{"n_layer": 12, "d_mlp": 1024, "init": "orth", "steps": 7359}
MLP neurons of a small language model. Each row is named by its layer, matrix (gate and up: input weights) and neuron, and shows model dimensions 256-383. Each number is 128 + 24 x the weight over its row's rms, rounded and kept within 0 to 255. Numbers have three digits each. A neuron's up and down rows have the sign that makes its largest values positive.
A block is one neuron, or neurons of one layer that tend to fire together. After each block is what it responds to, as a language model described it from the Wikipedia text at the highest values.

L4.gate78:122147173124149110139147110121100157084174113130075086144126159119126105109096121134135117100103132115156122125165111128174109083138146122105110101148124119137107116124118100124118156085133129151120159083100152114175078160116088127111154165118174144135161138139159140090114129113155092137119135158113170115150120168143162130156148103108085091149144119138126152171076109156153131133106
L4.up78:196110162112150135149117120122139136155148113138108151133116138115095149129125120190128126136135099166114122151173070117171144118196096159128126150114134140098136130094101118159139183137125092161094102117116157101150112105166166118149115117127122122120090154133138136128133124161137168143129150142139125129101178117160149133101084103111130114167161149095134134115135129136167125118161
L4.gate236:122128128071164137121139079211061140152152121115145158146147115115091161129094133126100157110125139152135126145150111148121149118131089117137106125150137126102197151147152135108143107123126175131137121126212147145198145089103160129135129108127135103131129126131126120125118102120149119130145129134105076118128154145130164102142128122107150153139125166143139115153123102119113131115104
L4.up236:115138135122114100158110126113133098123161163162126149107130133151143152131096094140154121155110136153105154113117164157125114177133094151124101128165191139127126129132093105163141108126148104116081119121149127146129116118144162120124147127138086093096115136163135127102099134113159159131143106156129108152139162115123108094120099111158126138139183140137140135146163092147113095131139
L4.gate255:159106128100117132128072150085132091095123132156129163104132111127103110151143105112163141098155105131148156140127129107098107152161098154128142142163131155139176129120121135105138082169115142147141163090146096151136154153098071118151120098090140110153114156096095131107093123095132147199107153150111086097082117168132166077135142142128105118117131135169078105143119130123133179121147
L4.up255:136124157127132158116143085126115181115129134129084118146149133119118162122123171145121141135112123178141112123143131158143119158109138123123094145154131145190114143141129148154126100094124150169132079102132112115116154103099120176109152092112141108135118091139155130139103122106130125111145124150166117130101157112121079102139139100124105128130135129135159110120156136153123130085132
L4.gate451:169123075131147129088120148147163144126088084129131099094124103132099123117161137108157123168097148130099097107125136103129149148113145134111140169185121125101112083138137105106093113143106166117115139115119136142158130145121064169154121081082080124097143092165128121098092106099135129127141134112169136123139131185077116130118124164137210111147141137131119121112180113137128108112138
L4.up451:119157139085136156156127125140128169131113117068133133182081105107118119113141113178158108136131108127145146140163134105125112078120131115093127126141129126156084130156100137123145152145129138121083074104149082136140081122120128116135104154148118090121118136106098091174108123168120101132136141185146116154140106140119109144088137137122053090114130146134105139131141158102128111108097
L4.gate474:143115157102140122109090129172136109144069157163116118105135129136131148112178127136125118128154087147126186100136118150138094104125110152117121128120105164135139141153089133151086106117142157173118113095135114176126128124153154150099138137131107138112146096135143116176111115138125153109122090138104144119105190136084086101120159145150129118159116103136126118072087114123114143180136
L4.up474:098159117150108102153141114147119104073096138118132153127160159087081140159151140131123154138130087147131145134109135118114141105149118170124121094127110167125185139129127117096164110113177135104079125115187120117137102098063145091101122126150094092122125109108105147127135123162100147179130123132096135155139154187133145145122184145161169145127121128151123117136135145149166173126095
L4.gate722:138111131109124153133179108154127128161132165131147104117083136094066141130084115127127115145097131111125138181140167102152138128128115135129104116115117160086153159134144136142124144110134140108124122113156145093124081121156104139144138150123134109201110084084116161141158071175095108135087137162160151115114087119157126090125140088126110163093119142071123104105113103142153118138137
L4.up722:126184137116128121153154132138112090159165108154125106134136150146133119093122145136143141122132108115140107151131145114127110115133113179097121094168129121103100111120147147103101103159148119128130095124119132115121131152119116094086114107118126080150128110089129162111141156156145130150133143134123118111088128101165129134163134124128129112123115114187145138149055113127081085144141
L4.gate725:153111097137114148118148088161140094113099144128114119113119138133133105125134145133141189133166104093157142100101136148123130119127086139135096099100111125177129128098117129132129097115130127175123137115141101105132139178111130123109159116098132122114096171103131077112116093100120156127112136153108144115132149138126119114147146080119117149144146146089112082138136098143099165118146
L4.up725:161134114149122139098124122133105146117100138152077113117122090166102126102113178100144155132058134162110141130131203093122138132142105146142121164117078125147110132127123130137112120140128089175154113153155074146168114142106124144146127115137117138123114076158132141156087152122171156142113125130112140129126130127120147131145117151137127155115120126156134135119149168140183096153142
L4.gate928:118118146117137130113119106141100126151088148140123152123148116083127163135093112139114125127127109126123108105098121138154129138135110142142095146073141144140129133145092128123103142127111179086084120127118127154162115135132114087102101121109104092131115138109150129131138105103112140140099138148138132126101108138102112153141112100141151141108124125145092109124153089111107133167109
L4.up928:093104114125104166126127129112088104112138127175140107107191147128144163141139144149114158123168161112150136113103169125156087116128118122146159126134145116159097079122125177107107132072153123150158128121141136152143144127147083099129154123109135105099122124141158167068108117148159133112123109125144147172114119089147131119166147136143122120126084103144140143190155103131145116104123
Formulaic Wikipedia nouns. Predictable nouns in stock Wikipedia phrasing: repeated "Apps" headers in football stat tables, kinship words (was the son of, his father, married), census "under the age of".

L4.gate122:163106097115134141125130114134117141118098097077107147105160141126128089158131099149135133139128093158092112178109141062132122140123151115123084091120083147082110139117145177134124156148120178125149179164106100128096141131150134059147146104098157157105125105147128105092116103172137112175144042085160129096114164144113153134113156151120159116184111152072110173091153120119130121158112
L4.up122:130122115101109045123106135116138083114120084086119110114137172138139134122117182160177141149149143131153173170131121126102131111195169126113116120149151147139098134130082113145153121148156148150083091169142144134138119130157119115117138152125181135114127082141139158144111135127104119098118158129119124146174133120140144124154147166091139121135083135124134169113130148118133117150109
L4.gate364:120141126120128129119105143145119107121105143145137134109100140138158078109182096147137144148115120123115139133154106113153178121146151141115142145130123152119111121161112110143113126152139138155147115115096143140142105178129125148116099149109118153136140140087138148123120167123101138139138111179113116120102138109150102117111162125113136126119136128128118127135133127148173146119098
L4.up364:104118123124155110127125113133139106121113140154135119125095119139143171174120147172175109126125164137112131117150157111089144120137155156117109120154129150124158096121149163138132133162128124097140152126140132139100120173164133139108111169091142118139097163122117126141135125163144153096194171116159148098102135106103131133133162108114136137148127166138105106152109079161183151156114
L4.gate415:083090106125087130109108152135118067109152134150121095106116076118140137143122120103173163171137126126149135110129099108160139135150109157149152161129132131096163097128119125146121117152099130110106128140166140127070094148112104124160138131145168136162147125128136153094127123079109142132125120108105150137114127092126142111109174139133137163157107157113148146117151111108107121114105
L4.up415:133174104156134162127123179116142134131101179156130106122146117156125119156136167145103149130102144161123083148136123145148128122161128131149113161152160102129121137102132146117131139196118100116149098131118131130127163156136165122110100160166162138125089130149122086159151137164119118098119114108128163137117125114130078118143153126101133103102124157086124166145139136136139172109092
L4.gate748:109120125145110143102125111137136127124075133136190094100141096153139157118103159108137186143147122153093120112092084155177144111178117079134125122151122159128095113114143154132091173125110150122162135100145149140143109133117150107127123150149109107111109144113149110124117116136129122134113085111137177137128140130094114092136083137108144121095098109116139154115115129160177097145100
L4.up748:134139130104146143103112104121153173142129108118089179159121134111085178176113124138148128113108125094160143094116139160110114134136125142108141154123180141163140115146151089114089143150108112115130149107080141103131128144127123121164169059175121152129138143137151136082111160133126118122082138158128148120151153115106130120159123158119146100135071124102118134145143149134115109163136
L4.gate900:141122117128105102114093168115115096136135136127161129115106098150118101111120137138101161124125121142144089126145117112101119112168143121106102088105125142132103096144119107103098142121143135162144152130137156103166136165111114127106123159158109115083105106126102107082171141156148110106150114135091109128079099100121107125088143131125114089080172152102122131177124098129111126143086
L4.up900:124134117119132100157139121124108125098174151137152088140071136123120175098123089126148132090130143128102134131132154145161146110059160130155121124130117127137090111147126136084127117134145131164043073137178136175127115167136124141140122125107112150125097140139133150157103112141161123139119109110101156108150119123118185112152161146149125139131104151134102116189159114112134149146135
L4.gate970:109142154109142133094105128131124120095116123086143124097099133122121093081155136149112125127129139142101121101131111117170092180094121126176095103137147142145136079132138115157105142139116115145099141113119133127118110162130121133164147081120113148138080134125113161112115059132126106118183131128079124097079148142138105081126118054145114114128134120093107145164078137108111126141161
L4.up970:111137114098170105112174125114183119109157100132106112124154137125087157124156179147147129088119160124189092123129091110131134123141111089132155094124113153148093101103091152093156094124100117170073148122150086133138106136170159098130138141116124146120126073126118130128140105144132110109112178071120144114135109135141068166150119139162104160126105121099087151128189165155139114131121
L4.gate973:104130110152120103088158094152126081138120109138130149138160136132130093115113127145087153155123167103089114118152122165119128120136145149153095111114140110124112155147119159112108119151119156132128116124129123107154146118098111111111111145119112138128084068096132079141154125154085170114147121132141175122113135115153122085165141094167131129077094128083134113094131148160137120151091
L4.up973:121070144105159143159169178111141132099114130134114100126202093130176127147127185131138134098134133199135113161108152117087162143111149107117124141137137132141118140122088148131108124151124123111086108068148120133145145086126110110135129151116130118099098118115066138097165138145141132135136102155137080128135117095096172142103107098134109144152117203133084164134126152127128120168135
L4.gate1018:136144095101122150134100145130156117123120113185159095115172124111148172113140140165142166118171122147130135175128115127117116139084149110119116138118117127185107101117121079139089156149100164147135158081105153125136117139126107111130109135126185115128087100125111159073130145147140111113155156142135105087100123119136092138148114144129118145117137121164123138122140140113119142129090
L4.up1018:134170110164116127110136129159140094119114126157132155106144121165097167104123127151143133136094164132074169130128114142105090114140155137081140170150095165127149149135086117133134118140141137133142109105112126127120106096143093127101149147129134127115167121159126129141071155122124160134123095123142088116123147126101141084064165123126115155126142107134155103124103105152103135116091
Proper-name completion pieces. Later word pieces or second words that finish proper names, mostly countries and places, such as Ugan-da, Boliv-ia, Paki-stan, East Coast.

L6.gate231:184165138150051110122118120125140094103084125081133149116112104126139159137146096151114153141104133137126126180129123089141088104118145096130085153148140148094124113119153119127092145167163171142145118125141134115098095134127122140156154109124143143138086123118160153090117121109135117129130112109140128136106100115116139128099106122137122129117150123141142111148099119150146142135104
L6.up231:138137148189110109122134126122155144083083133165122142182086112105169120118134139143119128114090111149119126159114138100151163125126136166143129120132114107097112103125104153109108142104150134101174137134151100122089158116128138154159138122133143143115141132140135176097110096153128149107086126135124141144089112202100149125119106105136136126124128153122170132156155109154109158146126
L6.gate274:140149102144057151132148081127138142113128092135100123127107094162166159158126135159104156126096128136132138136121139143128172124156148116159138141076105102142153106154110135123131170171141141126135102116147144140068089138161127120136171138126154122127082142185171084113115146118121106095147092121161138124117140141127158138120108167097166122148122118096100099140151100119194158159110
L6.up274:080064136143116165123160133113159132130107111146112135127078123157088130127170161154101116157122130135142112119108158119125112131136138143118129115104118142082128142122102165114143134175175106098150129126179150134127091152089164099169109138119140120124124166105145119096140121127153112109092126152098157108103131173128063124092128122106127137163130131121119163143129118133168126145087
L6.gate651:121125131126109128109122151085133078129142141137142163137159155124131133143086107100155113162127128151140126122151130136141093121101106145104114117118117122132123133127112144148133153099162118166107102147100163103102077118112129103138128138138101137145099118089139153118163124090146127127161156151105158133118146090136127161085117108142132139135158119146119116140104105136134124128092
L6.up651:127146095136169141138098106125146121187124131121110130128148134102119106100097125148125146165120145134174113164113120113081124110124099133120177139100154108138156121122108108104140173156107130123126171113188147150149095145126092157129184132126163109091125118164153151133099115109141128117131125082100152146165131127148137142126120165072118129133125152147155102080152085121143102141130
L6.gate923:112124165154098100110143095105134113079178116073107150124161164132123184137134155156101109129138160136090111137135111133154130109071153176103149112127145152106139135163108152084119111129137109127130137167162143093091075147137137118133146165130128097152125116145115115171099135139101136133139145184127163154120095171162091135099134133153107149150130109105135163149139121124151131139150
L6.up923:163097168134123117089156130113146133083114129175100146137141105145108100161108125150149168083130147122146132163181092127147102128128117108114158147108119130118147101141163086096142134128132131082138128155120126136160129123138108128140149174147137137147098107101148114122118161122131119095113087138090132112118150109111129138130134104126122128091197077125142124125134135145140157125154
Surname final pieces. Final word-piece of a multi-token surname, mostly English or Germanic, in lists, rosters and biographies, e.g. Chat-man, Carl-son, Pip-kin, Mü-ller.

L7.gate658:146133098087125094108147164134127081121098137156151117112145129094146110142140145125168116114146153139144141103164114124158131121147168092100136134156132148126123102131094156112119132146139117128118102132141094113090131113112137133117145152114108103132085136072181145121145156150145152140142096139077119138107132104120151130149144141126181138179132152114091101113188114156127130179097
L7.up658:141165138164083139100135118114162079090142145172118151144139095104099081131158103116141146151173153100130139126169151135147115100130123159143103134157127128117130133083115131096130124115121149126143166149083147104148122138141141190093139180106109153104144141129133152121171116124134113147150137160130125143096140125135111162107157133156136127154132180115091133139153143122146094108154
L7.gate786:116087112133100112124135146127158086116106107133134160143156172104074124111174146180125135123089086106099126154143122116173107142123125117119136127135170103178127112138155157151132119098133122119107153129149110150125090191112114140112120149137117123106081163114139182132133113131139139092071129117096121114112113108152152148119149120162076173135098124064110110129160151105164112114078
L7.up786:137172149092160097151147123124125160100102107132130181164086134120165106139142092121135133108148152130087153125168119158149114134185132112133124152121114080130132114117167145140115150119124116100119137157137100116151100133096138159165142173104155116123131165105111103119106126123110146100117105138159143104091138104176137144078156172083145118075193132135099108123148105158163154125124
Place-name word endings. Final word-piece that completes a country, city or region name, often before punctuation or table bars, e.g. Laos, Guatemala, Myanmar, Birmingham.

L6.gate244:145118099105120137123115100126137112105094155157115166106092131122149141156120113153147119104122119170130168119132099127163111162100109118113125135161147171126157099138150112085130168135131116172149128106125160138160114159116104099132118136132151156128070139131124124117129168117170125111127116111119141123112114102090097156079146158138144126128136141118094137153157155115165154151124
L6.up244:127155100125111115141130113135125099145099148111162148145081132174118147171142146174105129127101135144066124132149130141145133132154140112128135139136102135129126109096132141138129149178110107086126152170122145125160130145115098122117135176126140152131108132145100135132114160091130170111086131140147149146141127178098153127110126137128126195132109142113123155151168087107185163130096
L6.gate360:119137137148123128128119112146090110129120124149089135130140142111166120133143105105136079125138106098153123098130088116135111183124139112141126090175122134157167096163159089132144131135115149125127120098145072108102108159154133087105144164089091125096123149092132124123101119170119171099135184159098172114113120119100136178097146096129079103122145117155128136126131130127122126128157
L6.up360:147101098095120120123126091079146089163102139090127124080132122120133105136124112097118121145156135162135147146143117107122164169104144132141106127108094127113142109138124107132160122130095170125132121144138131138099102139130115112148118140129157138131156108110130100152114122116133119118139118140126151152145136071111162124155096115107134132107145111120147102124115128080140150156167
L6.gate795:128124106110125174145117096111130088166116139165156169110135131107088081152106115133149152144111106095123100164123146068126152141144073141086152130124104129117111131138111114133141115125108108094119134128124110150128122158122147108104102088127185119115131117117138132108158148175152117124171117085136132113116103135112113129088125154125145114122117151097118146154146127150181081144127
L6.up795:149168111162095144141133098137133098120112133125154141165121127151133100121115152151093138141113120107135128132126133140169104108136165091173075141156105144139140133127149167132128123125138114136172167137139106158138148140134123087160121205132135127126149122130139142179162175119095164122103093101164122121108110134123122122089125107110110115114159141118109179098116076130162098164124
L6.gate919:109120126124101122113114150140147109098112150166145124132097147096103166131145131144175186086101104129086119103124132139138133141148124118096118147118155134157174117129182112149124132137126122140104151137146146155125126155180158120109154195068139097144073086101130138120178119150118129089100112138125148118122109110084148100137151131132111129103143138087075137166137123117159129134109
L6.up919:143108112157139102114144123134123100118116118165142128145117156140168131089113110165146149123123128113096151123135132073158137131132097122090119127194116162141155121167148123144122098141156131117101143131147124148146122135134142120155159149105128104179103108131105149119132124115141135106142143169154147128097117143181114142105149110139119121133172096148129095117139166141152126122120
Place-name tokens. Final pieces of country, state and city names, often inside longer names or demonyms, e.g. New York, Croatia(n), Frankfurt, Pittsburgh Penguins.

L6.gate336:122117083133147130129125085123110129085098136129085125158154089157080118103090193144156134108111132106178145153112135123113155135094112169105135172118183137132144118129114127119100138149126121149138117108159135129132139101131129149177122126117124164122131117113114141099114160103152120129152140083112123097132138129136126073113109170081121122126157172134161134128141155093143140151097
L6.up336:130078147145173139133141095127144134132111123120109144119104121155169117127186091123128128146134154144118157134135095126130171149121137131085092139116111128133158128163102117111165070136107094141151105137128118140125110135129150164118136082096177165170167119120131143085118117127170125106122137098112135088092142120156107159132135099104096098124144181124111109130134158146165151076138
L6.gate409:105127112102114147141146073149127106105102104157098147136102084152096128104134113086161146135155131134115145175185151149119092124154106098123112141107162103166141112177134158108138143136109153131141168124115077130144129169103141116123134121165087103149086105122132121094135167105134115069145087102074121089134108064141158108148103088128098163108169096124119124123129099112152095126121
L6.up409:157119093126191167138160108107122139137077076135111138133089126139137106155128155088145117171125144153133185114157109110117164086156164095109161136130136106149139102156121151133146129104118136112135141114131092085152112145123145113148141107122146130142144098089095097132140126087180095153128165145091135102164140109140106120120153135137121095160181108131164145160148146159186092127160
L6.gate841:175080157142134134127115123150147130125122125132123161131154139116118135117115145168122134106119167098115149126183101118111136140139170112128173095124139151143139130150158127069076122134094102166122121116136113119088102089100116107142139095144137121106128156123149118109098142156122137152083100147154115082098121166133098139159105151108121150138104159135117150092097119107156194142124
L6.up841:134123104154067142136141151126122108105085145150146138137100124128137190149114131087131150111109175110135115112142146126131116102111115115115126145104105093076134152125122082122145138170117155122138133110132110155103081173120119112122151099144112121070096152127115114104110109180113094142119078095150095137082082108151134133113084123109152147095105139132108134136124121065166126138142
L6.gate927:115152156161187119147118152151163136094130149149135143136147130134160124096102169127163145103163136103155139092111147105135136100110139131121159124129132137140149103140086116135133163150125125136112080079177135106100097137134131148129124085095144116148107108116124155096165110136169126084098129170072135111115109111093095074150194106134080110114167135172160110154128148116137130142167
L6.up927:141134131153117106145120113128162120112131126124141149122153136120141153111144117161124142117136126190111126120126124136121131123110121125125070181112133136163143150127115119131149165123166123147105163105102115100148141152147155079131134149100103153122111151096130096139135158126135152117151123130150132158123107139105162136166121143099159107163120142112117096085161118168125151149102
Kinship and title nouns. Family-relation and rank nouns naming a person about to be identified, mostly in biographies after his/the, such as wife, daughter, Princess, sister.

L4.gate95:207136100149131153138130165101152126145123151126116182126134110136129159122146152164110183103153161134093105108131118137126110094126137123105101109131147122127118159142115116169099131121144125142153161191107114085164081153130146110156169156103112138148116103135117124125131145137128118107146111143175164124141136128095125124157119148117141110148128125135137132156141109144148110097087
L4.up95:112140132130074176171134096136132119146132154135145123153106100161156137148108132137120187093135094093099185127197169113132118126165135152110102115097127103162113110142130124107088111165120140163090130118078116156104082189117122107132140149141098135134135132132122107091125142133158128144125105151093141093119108119110147151151155107107116122082116080135110167128136133152152143166150
L4.gate418:145131099129153131130165134133120113155128039133108116112135116111149124131143143162112131069113141093121116171157127135179095140105170155126086112133154124136145137177142131186106141150135153163144128092124113125138106129140127147109124162144129184163126123133153141104097104105147154077154127148118095125118165128148092171121116085142139101170129133077129146124115128135137109132119
L4.up418:125090115164157132144165132104120110128138091096128144135135180154140133123088146138130156127100160127180077131120127144109095097142097141130095150141165121132142136129133106116142081121122099132127126122142136112185100129125093112113165138120138108091118088109110079118139138141151095153113081173140127137123126096084136105131161132130153143141127113118126114173113112123116080118129
L4.gate590:148108131127125136125120130121121141139100114166145125114106108122128101149110158106107150106150120128115127130114115112129137126116100149115109095146143122164115111184130179110114116161116156129138088183148109135138088130151133111206121187150153101117141107148165149129133147167135111116118168138147137092106116115114155161160140114144093094105142094183153097143113147134163134136106
L4.up590:127132157142131133101101123105108082137147172101166143125146167168075135129109139128158161143112157104178120118193129101153070118135154141117115143125146156150131156128070153127110109107157149176137179129143099096085087124090082119108161166145173147146113103125124103123123133156139104101157157126123111134131160112125108144128142123179154097140174130131126144119152147123116145150121
L4.gate640:143114126113095141084105112104142126131151144161117139117117084109134154136134124163074143113182144158063156123112122092126084123122131152140119106106144130175116101161135122144100109118123150185148158174117156137150088167112124103153163142122103167135085156150156109086170106131147115125132144134153140104071112102111124131127119146152167091110207124122113122152144092145080110140113
L4.up640:111110153105086174106152127126126105141185108132098128154118122179152144129093139108164143052133100133126109149138129117107120155090111114111139154150151137145162119155141129150128150152135157103145147152095112130151130101165102168153129087155102109151123135144124117118148117135138124153164103134123136139044114118118162126058136175122099117134140104103113136152116106144142161156099
L4.gate687:148118112155086162146156145125129113148141098152127130094118128159115128125120130091163169108099119138123122094125118105146127103172105088104107133124123117134082124167096127136073125144153107117104149083095097126120119149132115086137152114147139146138111108104191168130119160104147116100132084155134127115092153129144111159085093095098138130103132097160119131164118091186143102110096
L4.up687:100132172095129131133096113095128135113125129103135119136163163144132164138114154143130127136113160123132146187110112135137107110138128172155123104137104143145126090130156102159139146156136149165152121146106121100159112179103082110107154080063101150143139147136131122138159126129164144100136172167128143133128097100119161114133121124125098121104079130106136125114093093087062138124156
L4.gate751:146172096110080117106118157135109101129078131116161093141154136140176132118140137121122130161141130138104173100116144133143123122147098137121086114127097105153134144140142144142111118135147137172118135180137136085129058140122143062095157120125132138132144096113142135113098132119110129132136111114115142114109138114117120117166152140189167106081149126121129157134137108117117113117107
L4.up751:085096132129146156143145141130154091184125108141150141183131154112148114097112099142191143124141133142114137078104141122088116133124123158102115116146075115105128168089149089165111080088172115111125105163075130117122119145148137104103148093124134126090130182128155127121115116153112124139163088135098148141141139132148117124107115123110134130107099110154116161108130157136097194141123
L4.gate814:146155110121087138107139135126134121118121152130144135123122172130147145072120113133135190135151083135157152111135129079154149066124107142103120137103134107130121106156151164092133130160137129138128198119100140104146123133096094129098150115144132103072069110053137101088141128108106101182097163163114095144113141122099118104100147132110162142105147125138095096143141098155130151131130
L4.up814:145175151109110164141110138118147129122142115173115097133103143146143132108114099093137122121138154140093160157136170124120125078130146086097094158123167125162131123113140121142140135143157107144116105082109149129129122129118138112092169141143103146130117091153142113073133096118124095106118109129160136127146110097094125145170161210109138115134157120112146164150151162132157147152114
L4.gate902:137161144147096138130133133131109142112115132135146155058137164121147171131155104132134153118089100101155114126116112097162097073115131097129122149093130123135116103135094170131123083118152136119159131109134110119094075099114094083163147127133098141109104145073132110123149138127116123079171115141145139098114106125110122165095123111163089114131163110128126127148114123114144130173099
L4.up902:141098112154113105120099138116155134127128104096123132160107115090101160156103105163153151127116141115113119176185136141129144132127175188076174082165151125154156112117121174119136172115123143130112136112114092149106137097152139156140145146131122073133133142120146175159106112163124150130126138151120100118100151127110158163146192135126154110089116147090135136148157103090110101137155
Name-final word pieces. Final word pieces that complete a multi-token name, mostly surnames in cast lists, tables and name lists, such as Pear-son, Chand-ra, Pay-ne, Kings-ton.